Weights of a small transformer language model.
Size: 11 layers, width 512, 4 heads of 128, MLP 2048 GELU, 39.9M parameters.
Training: a variant of Muon for these matrices, 1742M tokens, 13291 steps.
MLP neurons of a small language model. Each row is named by its layer, matrix (down: output weights) and neuron, and shows model dimensions 202-297. Each number is 50 + 10 x the weight over its row's rms, rounded and kept within 0 to 99.
A block is one neuron, or neurons of one layer that tend to fire together. After each block is what it responds to, as a language model described it from the Wikipedia text at the highest values.

L5.down114:51 56 50 46 38 41 54 60 46 55 60 36 49 41 43 60 53 52 38 51 39 48 55 39 53 63 44 40 59 56 25 45 63 50 54 38 46 79 56 59 47 35 39 49 23 48 49 50 35 48 61 59 53 46 41 53 64 32 78 46 44 40 67 53 50 31 47 43 45 36 41 59 61 51 42 62 55 41 46 46 54 48 52 58 33 42 56 62 51 66 70 45 63 44 33 50
L5.down139:42 56 69 46 40 76 54 57 38 48 45 44 47 59 63 25 51 46 36 66 57 63 40 53 62 57 61 40 55 48 45 52 60 33 39 46 48 53 67 64 37 58 49 52 69 57 32 34 40 32 38 64 56 59 44 67 36 41 42 35 58 42 53 62 63 58 50 36 47 34 48 47 50 28 66 78 43 45 63 52 79 49 54 61 53 36 44 44 61 31 36 53 55 40 61 49
L5.down268:53 41 47 52 68 50 39 46 40 59 39 48 49 46 48 52 57 56 44 49 61 74 39 35 62 39 49 54 32 33 32 56 39 40 47 60 34 44 48 49 43 37 65 28 34 37 29 46 59 60 38 55 34 70 43 47 46 49 48 53 50 50 57 56 44 34 45 49 40 43 56 49 43 35 53 54 40 53 70 55 47 58 51 56 24 40 71 62 40 42 60 59 42 62 39 28
L5.down279:64 46 46 53 55 56 52 19 33 80 50 35 38 34 42 43 51 66 44 60 41 59 28 49 49 49 65 33 54 33 56 52 58 54 45 51 58 45 42 48 52 49 53 47 38 48 55 70 50 64 62 50 56 59 68 48 47 79 58 55 62 57 57 57 66 67 38 46 53 48 29 30 51 50 46 57 41 54 50 56 38 47 60 56 54 51 40 51 49 47 41 44 48 49 46 57
L5.down478:30 54 59 50 39 67 50 45 53 59 39 57 45 58 45 54 42 52 48 50 58 54 72 33 64 47 59 45 54 35 48 66 55 51 54 41 52 54 51 54 55 30 40 43 39 36 51 56 42 47 50 37 49 50 68 38 43 43 66 58 55 85 44 65 61 39 71 52 42 56 59 60 60 37 60 65 64 46 30 50 46 42 55 46 67 39 56 43 44 55 49 53 59 58 49 45
L5.down579:62 59 63 45 40 44 65 56 41 48 64 58 60 49 51 64 55 43 42 48 46 62 43 44 60 53 50 31 51 41 59 51 48 74 52 62 45 45 62 55 48 59 45 40 54 38 46 43 66 37 50 44 51 51 54 71 36 48 41 50 51 51 47 41 41 43 50 50 40 49 34 50 46 40 59 34 53 51 35 58 44 50 56 38 58 59 60 45 54 52 61 48 50 48 40 67
L5.down588:57 46 53 44 49 47 40 48 48 68 37 53 38 44 59 61 63 50 54 55 58 31 40 37 59 58 47 44 62 45 59 55 40 51 48 41 31 45 60 40 50 37 43 31 54 59 48 34 54 61 55 70 58 38 48 49 60 61 53 57 33 46 57 34 59 57 54 42 38 37 55 33 41 43 46 57 71 67 63 40 53 42 71 48 49 51 50 74 56 56 63 43 67 52 50 53
L5.down811:56 37 61 63 52 54 45 45 48 45 45 45 43 42 43 39 46 62 46 31 70 42 33 54 46 64 32 63 51 63 50 50 61 52 45 47 41 59 55 43 64 33 60 40 52 55 47 42 44 59 54 42 67 51 45 38 50 52 52 48 38 56 43 58 47 26 40 46 60 52 38 43 54 52 48 28 49 42 51 59 46 63 46 68 44 46 62 30 55 51 51 46 55 42 47 38
L5.down846:48 36 56 63 45 40 52 61 54 50 60 55 54 56 55 33 42 55 59 37 57 42 49 49 45 41 47 54 58 29 38 51 60 59 58 51 45 54 66 62 65 41 63 42 39 15 54 76 37 52 48 54 31 46 56 59 46 52 32 67 44 53 55 46 52 57 35 47 59 46 38 47 56 58 60 42 56 56 35 41 48 44 53 45 62 61 31 50 37 62 57 29 48 40 35 56
L5.down990:41 45 36 55 44 46 43 51 33 55 42 60 52 40 46 35 47 55 41 56 46 61 56 40 66 48 54 51 38 43 46 54 45 45 69 54 56 66 67 37 32 50 48 62 57 57 36 32 45 60 52 58 52 33 49 41 71 46 55 59 41 55 41 49 72 57 41 60 42 53 65 52 45 74 43 43 54 68 64 49 47 21 56 52 57 41 52 29 62 59 42 43 55 63 54 58
L5.down1030:72 52 48 42 28 64 66 54 41 51 60 33 48 58 40 56 46 46 46 54 40 42 60 54 59 33 54 33 63 49 61 61 50 32 61 37 45 52 45 52 49 51 44 46 45 60 39 72 54 52 56 42 33 56 36 57 43 66 40 34 62 36 55 48 38 67 43 44 61 44 62 40 52 54 56 53 59 61 48 37 53 47 70 41 57 52 56 71 52 55 47 63 36 59 39 43
L5.down1060:33 60 30 35 65 54 36 71 40 49 50 42 42 30 35 42 56 60 52 45 59 44 58 48 64 57 54 44 54 50 35 65 48 51 53 47 56 59 44 39 75 54 69 45 51 60 37 46 56 57 57 61 42 39 46 41 44 67 57 56 68 56 54 51 47 64 52 35 53 41 58 32 56 34 39 37 42 47 57 40 54 53 47 54 49 51 47 54 42 56 41 43 47 43 52 50
L5.down1685:52 55 38 52 43 50 42 60 42 30 38 34 58 30 36 51 72 52 31 41 43 50 46 57 41 50 55 44 44 34 31 65 55 55 39 32 44 47 42 51 51 46 52 29 38 26 44 55 50 27 77 24 56 50 54 55 49 45 43 31 44 30 59 52 47 36 60 53 40 39 54 44 58 35 43 55 53 55 48 32 46 53 48 49 42 51 43 55 45 50 43 48 36 61 54 52
L5.down1701:60 49 61 75 35 44 53 71 53 53 49 38 58 50 71 46 62 45 26 51 49 61 53 51 54 50 50 61 68 46 56 38 68 51 67 41 40 48 66 37 53 63 25 32 55 28 48 49 40 44 48 67 55 39 57 50 48 39 42 57 59 48 59 42 52 62 37 52 69 46 58 59 51 35 29 54 45 58 50 50 49 43 48 59 56 47 47 34 49 43 40 47 74 55 48 68
L5.down1710:32 49 40 52 52 49 52 40 51 44 56 47 47 50 56 57 50 51 57 45 50 65 49 40 53 44 54 35 41 46 50 53 57 61 53 43 45 59 40 46 62 44 40 44 47 27 52 39 57 42 35 46 57 48 56 39 51 50 47 53 51 58 53 46 64 47 45 55 47 50 46 55 58 53 67 61 65 51 40 31 54 58 23 61 48 70 67 51 52 55 46 44 61 58 53 37
L5.down1894:54 41 35 53 48 63 49 50 74 47 52 61 59 56 46 55 63 65 40 61 45 60 70 57 60 49 44 51 33 48 35 56 62 53 45 44 35 37 53 53 50 56 44 33 51 49 38 54 31 42 34 52 54 52 60 40 54 42 49 29 59 64 53 56 49 59 48 43 58 42 54 58 47 44 48 41 49 46 55 61 40 59 55 48 51 56 62 61 39 47 35 65 52 32 67 43
Description: Numeric quantity values. Digits, decimal points and lead-ins like about, of, up to that begin or sit inside a measured amount, e.g. length of about 15 mm, record of 7–11, 1,354.

L2.down1472:48 33 49 67 58 50 47 68 54 41 46 58 49 51 55 45 42 57 41 47 50 50 62 40 64 43 50 68 45 44 57 45 63 46 55 53 56 58 52 66 46 51 35 49 50 41 54 63 46 53 72 48 60 57 68 55 45 53 50 61 52 44 40 41 54 59 38 48 57 51 55 36 41 45 45 48 50 45 58 45 43 44 48 38 71 49 49 51 37 37 52 65 39 33 63 53
Description: Before a stated value. Connector tokens (of, colon, pipe, =, a) right before a number or quantity, as in capacity of, Weight:, Total votes |.

L2.down186:54 54 59 46 61 50 75 59 31 58 28 41 43 57 63 68 41 59 44 43 51 64 51 52 58 42 59 52 52 51 64 44 33 58 72 43 51 56 49 48 56 79 51 51 61 56 55 63 49 73 58 65 46 38 62 33 51 62 45 51 62 45 44 44 53 64 47 41 25 53 50 70 53 63 47 38 55 62 53 52 58 38 57 42 25 63 57 40 64 62 41 29 48 53 47 43
Description: "One of" membership. Mainly "of" in "one of the…" after is/was/became; also "among", "most" and copulas "is"/"was"/"are" opening a description of the subject.

L2.down1591:42 49 51 59 48 51 54 30 21 52 41 53 55 45 62 49 56 62 52 35 54 52 53 45 63 63 43 51 45 36 46 52 39 50 47 36 43 50 33 57 41 45 49 46 51 44 45 55 41 56 58 65 66 45 52 43 43 55 47 33 42 52 51 44 51 59 59 58 61 42 63 63 62 47 43 43 54 25 44 35 46 43 60 41 46 47 36 36 44 63 41 50 70 47 31 50
Description: Pre-verb slot in biographies. Words just before a main verb in biographical or historical prose: subject pronouns, auxiliaries, time adverbs and who, e.g. he, has, previously, since, once.

L3.down1033:60 66 51 44 49 40 57 48 25 46 40 59 44 59 57 63 51 58 50 46 47 52 44 27 56 42 54 52 52 60 32 67 48 55 47 69 41 83 47 45 44 51 55 44 49 40 64 56 51 52 56 32 43 48 33 30 60 54 38 49 55 42 52 38 54 58 51 49 61 62 57 41 42 48 52 47 52 49 57 52 50 49 64 51 41 41 37 42 44 44 53 23 58 48 47 34
L3.down1053:37 32 55 64 49 38 60 40 50 33 57 69 58 50 41 41 36 52 47 44 49 71 41 47 52 53 59 52 36 51 48 32 47 45 67 33 52 28 37 47 38 61 59 64 56 36 48 54 46 39 52 42 57 63 51 62 58 47 51 48 64 56 39 43 48 39 63 68 61 56 36 50 47 46 63 52 35 68 20 38 57 42 72 35 55 61 27 68 46 55 38 42 56 52 51 61
L3.down1167:46 39 44 53 30 55 51 60 61 47 67 51 42 60 37 51 36 48 50 37 61 63 41 51 48 65 49 40 50 42 45 35 56 39 47 34 55 44 41 49 54 68 39 66 49 63 71 49 61 54 34 60 64 47 50 55 45 52 45 56 39 66 63 43 53 67 61 49 53 26 47 50 50 35 38 53 31 41 39 45 51 44 43 56 54 47 62 53 46 47 43 47 44 61 49 58
L3.down2033:49 60 46 54 66 55 41 44 53 47 59 52 62 48 39 53 43 72 66 57 54 49 39 56 50 70 39 39 42 47 50 68 29 48 46 60 45 59 68 63 46 49 46 55 63 46 48 63 54 46 40 39 54 55 31 41 42 50 56 54 39 38 33 57 59 70 55 60 52 61 50 66 42 61 45 60 42 57 40 52 59 61 52 57 47 52 39 51 43 47 44 59 62 42 37 64
Description: Partitive "of". The word "of" after quantity words, especially partitive phrases like both of which, one of the, some of them, eight of which.

L3.down629:68 38 67 39 59 56 72 63 47 42 60 53 43 51 42 57 35 62 36 29 57 45 50 56 54 60 42 55 68 47 33 43 73 54 49 38 33 52 38 33 66 56 43 55 48 61 47 43 38 50 43 48 66 64 40 47 64 51 58 37 52 68 32 51 56 37 59 47 49 53 44 50 64 46 57 40 58 47 50 51 73 38 39 57 24 43 45 42 24 53 59 42 45 53 44 49
L3.down664:49 61 51 54 45 51 67 51 26 50 50 64 54 40 63 56 42 47 50 36 45 65 50 57 51 32 45 50 29 34 62 49 45 47 49 38 46 58 54 48 47 56 35 44 51 50 35 18 43 37 44 53 68 39 42 31 52 45 49 48 43 45 45 44 30 31 64 56 43 41 56 51 70 38 52 56 53 70 30 52 51 36 55 54 45 44 63 71 33 39 49 47 52 60 50 71
L3.down961:36 43 57 35 48 50 61 53 38 55 60 45 46 44 46 46 33 46 49 17 61 60 45 59 36 44 63 83 50 55 52 62 60 52 46 46 47 57 47 52 51 54 53 47 47 45 51 52 47 50 52 55 61 48 52 71 53 40 27 70 63 48 43 53 57 52 48 37 38 50 50 44 40 54 56 64 42 40 56 44 27 45 58 58 55 51 59 69 62 65 52 59 39 51 51 55
L3.down1300:47 39 56 49 63 49 56 59 52 56 40 30 54 45 78 38 54 47 54 28 40 46 55 50 45 61 67 41 36 66 46 38 62 68 60 42 50 37 56 36 51 53 43 44 50 52 47 44 64 50 47 52 37 37 40 65 42 50 62 50 51 46 39 34 56 48 39 51 61 40 48 49 48 54 32 50 48 31 37 43 53 62 54 37 60 48 47 54 71 52 52 48 55 32 50 44
Description: Completing numeric values. Final digit or dash of a number in stats, such as decimal digits in averages (16.7 points) and game scores in sports tables (W 63–28); sometimes the word after "to".

L5.down109:40 54 62 59 58 56 51 58 50 42 46 48 61 58 67 30 59 56 47 64 56 49 34 46 67 50 42 44 48 56 61 32 41 48 45 31 51 42 72 48 51 53 51 57 57 57 50 37 45 40 49 64 49 42 58 23 53 37 61 45 61 43 47 48 53 45 42 68 55 46 35 47 38 53 35 25 42 28 29 45 55 66 38 70 47 53 44 51 43 25 52 48 43 36 54 33
L5.down163:55 40 41 52 47 53 52 46 45 62 33 41 34 64 57 48 50 52 38 62 42 52 47 40 60 43 47 52 53 46 54 41 59 47 39 62 57 73 49 45 38 55 46 32 61 50 48 39 64 45 49 50 44 60 46 26 60 44 55 54 53 63 34 52 52 62 41 46 54 36 51 33 59 52 48 43 46 54 33 61 48 57 38 54 44 43 61 49 43 56 48 42 47 52 52 45
L5.down203:45 52 46 39 45 47 50 52 45 25 53 38 52 44 55 36 42 41 44 54 39 62 61 56 33 46 53 36 60 57 60 55 58 45 54 45 56 61 31 46 46 39 46 53 37 48 71 59 41 60 47 51 55 51 41 43 45 52 51 30 49 48 40 55 50 27 42 56 58 55 33 54 55 51 60 41 54 50 39 61 83 51 42 52 50 59 58 57 41 46 45 74 32 58 41 59
L5.down357:49 47 29 44 33 31 66 55 24 40 54 33 48 48 44 46 43 58 33 45 46 42 46 44 38 63 17 51 68 46 51 49 36 42 42 38 43 41 43 51 58 43 57 42 53 50 38 44 38 57 33 59 43 44 70 27 50 51 33 48 59 38 46 31 66 46 51 45 50 62 60 54 54 32 36 39 50 38 39 46 52 38 51 44 62 62 45 45 56 60 61 55 47 38 33 50
L5.down364:62 46 53 45 45 65 39 49 37 57 49 49 38 39 43 49 51 54 52 39 48 50 44 54 43 63 46 37 62 58 38 52 47 46 57 42 61 57 41 49 38 48 53 52 54 05 52 34 38 51 28 53 62 47 49 41 49 50 57 33 69 45 34 67 56 31 57 48 36 53 70 40 60 34 49 67 48 45 51 51 49 52 58 53 59 56 45 49 50 68 15 66 39 45 62 51
L5.down396:53 53 57 38 59 53 36 40 41 40 57 39 52 54 50 47 46 52 57 36 54 44 57 54 55 62 56 33 46 32 49 48 56 62 37 15 59 55 45 59 44 52 63 50 34 50 61 58 55 43 68 54 42 64 56 48 25 52 59 56 43 48 58 35 56 61 60 67 30 41 30 33 56 35 30 30 43 49 32 38 39 63 50 58 50 35 38 58 46 57 40 50 42 59 59 43
L5.down620:42 60 57 64 42 45 47 52 31 46 47 48 34 35 53 38 69 56 36 39 36 75 57 55 50 45 67 45 65 43 43 28 38 63 42 48 52 46 48 60 45 55 44 52 55 47 61 42 57 41 62 65 46 52 57 38 47 33 61 53 30 49 47 57 56 52 51 53 34 53 42 22 64 60 25 31 56 46 55 66 66 26 46 48 41 31 37 46 49 43 51 52 57 54 65 45
L5.down647:64 47 50 56 44 51 50 27 40 47 62 41 40 46 45 50 65 60 47 47 48 50 52 64 48 53 40 49 42 52 53 60 42 52 40 41 62 51 49 41 40 42 44 56 51 52 56 38 51 49 50 38 46 37 66 42 40 57 38 47 35 34 70 46 53 53 67 65 57 56 59 43 53 49 53 48 45 43 64 33 41 32 53 49 31 44 62 56 53 48 44 28 62 53 52 37
L5.down734:55 70 53 49 39 51 27 40 64 49 53 51 59 53 49 56 66 64 62 50 50 40 41 69 42 54 58 53 69 47 64 52 40 60 43 48 55 34 48 54 35 42 33 36 41 49 56 49 62 60 42 53 51 57 55 43 60 51 54 62 61 54 59 70 67 50 44 32 45 30 45 48 41 65 59 54 42 45 34 38 41 42 56 42 64 47 48 70 39 49 73 45 64 80 47 46
L5.down748:35 55 38 37 58 57 59 56 43 52 32 37 65 37 57 47 42 69 56 49 41 42 40 34 34 52 54 79 50 44 60 38 56 63 57 38 47 42 41 53 44 52 48 49 32 40 34 35 53 47 60 62 56 45 49 39 47 55 23 41 66 80 54 55 44 34 43 53 49 47 41 49 69 41 42 26 40 41 54 45 51 59 53 43 59 55 64 46 53 42 62 51 58 37 45 49
L5.down826:51 39 51 48 43 62 43 42 39 60 48 46 47 53 54 66 56 63 53 62 42 64 51 54 56 52 43 43 52 40 49 32 53 62 26 27 50 49 48 61 74 55 52 53 61 59 40 61 55 49 53 72 55 42 52 49 56 60 61 60 49 35 44 42 40 52 60 49 40 63 61 60 43 61 60 38 48 43 50 48 47 42 55 58 39 50 66 47 55 52 38 40 64 61 57 55
L5.down1199:57 42 49 46 62 49 48 57 46 43 59 57 39 60 68 36 60 52 59 40 58 56 48 62 50 65 35 59 47 65 45 51 41 49 47 48 54 41 36 30 40 56 48 48 45 68 59 49 54 50 71 39 57 68 43 48 29 53 63 33 58 46 49 57 58 53 53 36 34 51 44 50 49 52 46 47 42 48 38 55 61 48 46 69 43 52 67 47 23 62 55 46 34 37 62 32
L5.down1314:46 56 51 60 50 27 71 54 34 53 40 51 59 49 33 49 55 48 38 44 29 52 30 40 45 58 48 44 53 48 41 47 53 37 47 45 50 41 55 68 51 46 43 54 48 59 48 52 41 56 47 44 51 46 52 29 33 55 51 40 48 52 33 36 49 37 52 27 42 57 60 44 42 59 48 52 47 32 48 24 58 58 22 48 48 50 48 49 52 48 57 34 49 35 40 63
L5.down1518:44 42 59 51 70 29 51 57 65 43 44 29 40 42 54 34 51 21 37 53 44 56 41 59 46 48 38 55 40 42 39 46 66 63 34 57 52 50 54 34 45 50 72 66 45 49 56 51 69 54 34 48 69 67 53 59 42 63 64 49 52 56 42 54 57 61 36 73 36 42 35 54 45 39 38 54 52 66 44 58 56 23 45 37 37 48 67 41 50 31 52 64 51 35 43 69
L5.down1676:54 48 43 39 14 46 74 58 47 57 56 63 66 58 59 50 61 53 36 62 50 64 48 54 52 23 43 27 57 50 60 54 54 41 58 53 49 57 35 48 42 37 52 58 33 55 25 35 42 46 59 49 52 50 27 39 48 57 72 46 67 59 56 42 55 53 63 54 36 62 52 49 59 49 53 34 41 63 56 51 41 50 61 50 52 39 59 60 43 54 35 51 38 57 42 50
L5.down2032:53 47 58 41 57 39 51 45 38 55 49 52 47 54 65 48 55 57 50 44 58 42 37 54 49 53 39 58 34 56 46 62 31 59 40 33 55 33 34 50 34 45 47 57 63 48 60 58 60 63 51 58 34 56 61 36 38 63 57 48 52 49 65 47 39 56 72 29 46 47 35 46 50 53 47 52 61 47 41 52 55 55 44 67 39 40 74 47 42 62 63 51 46 62 43 50
Description: Auxiliaries before main verbs. Auxiliaries, adverbs and first verb tokens right after a subject, opening the verb phrase, such as had, has, have, also, never, did, will.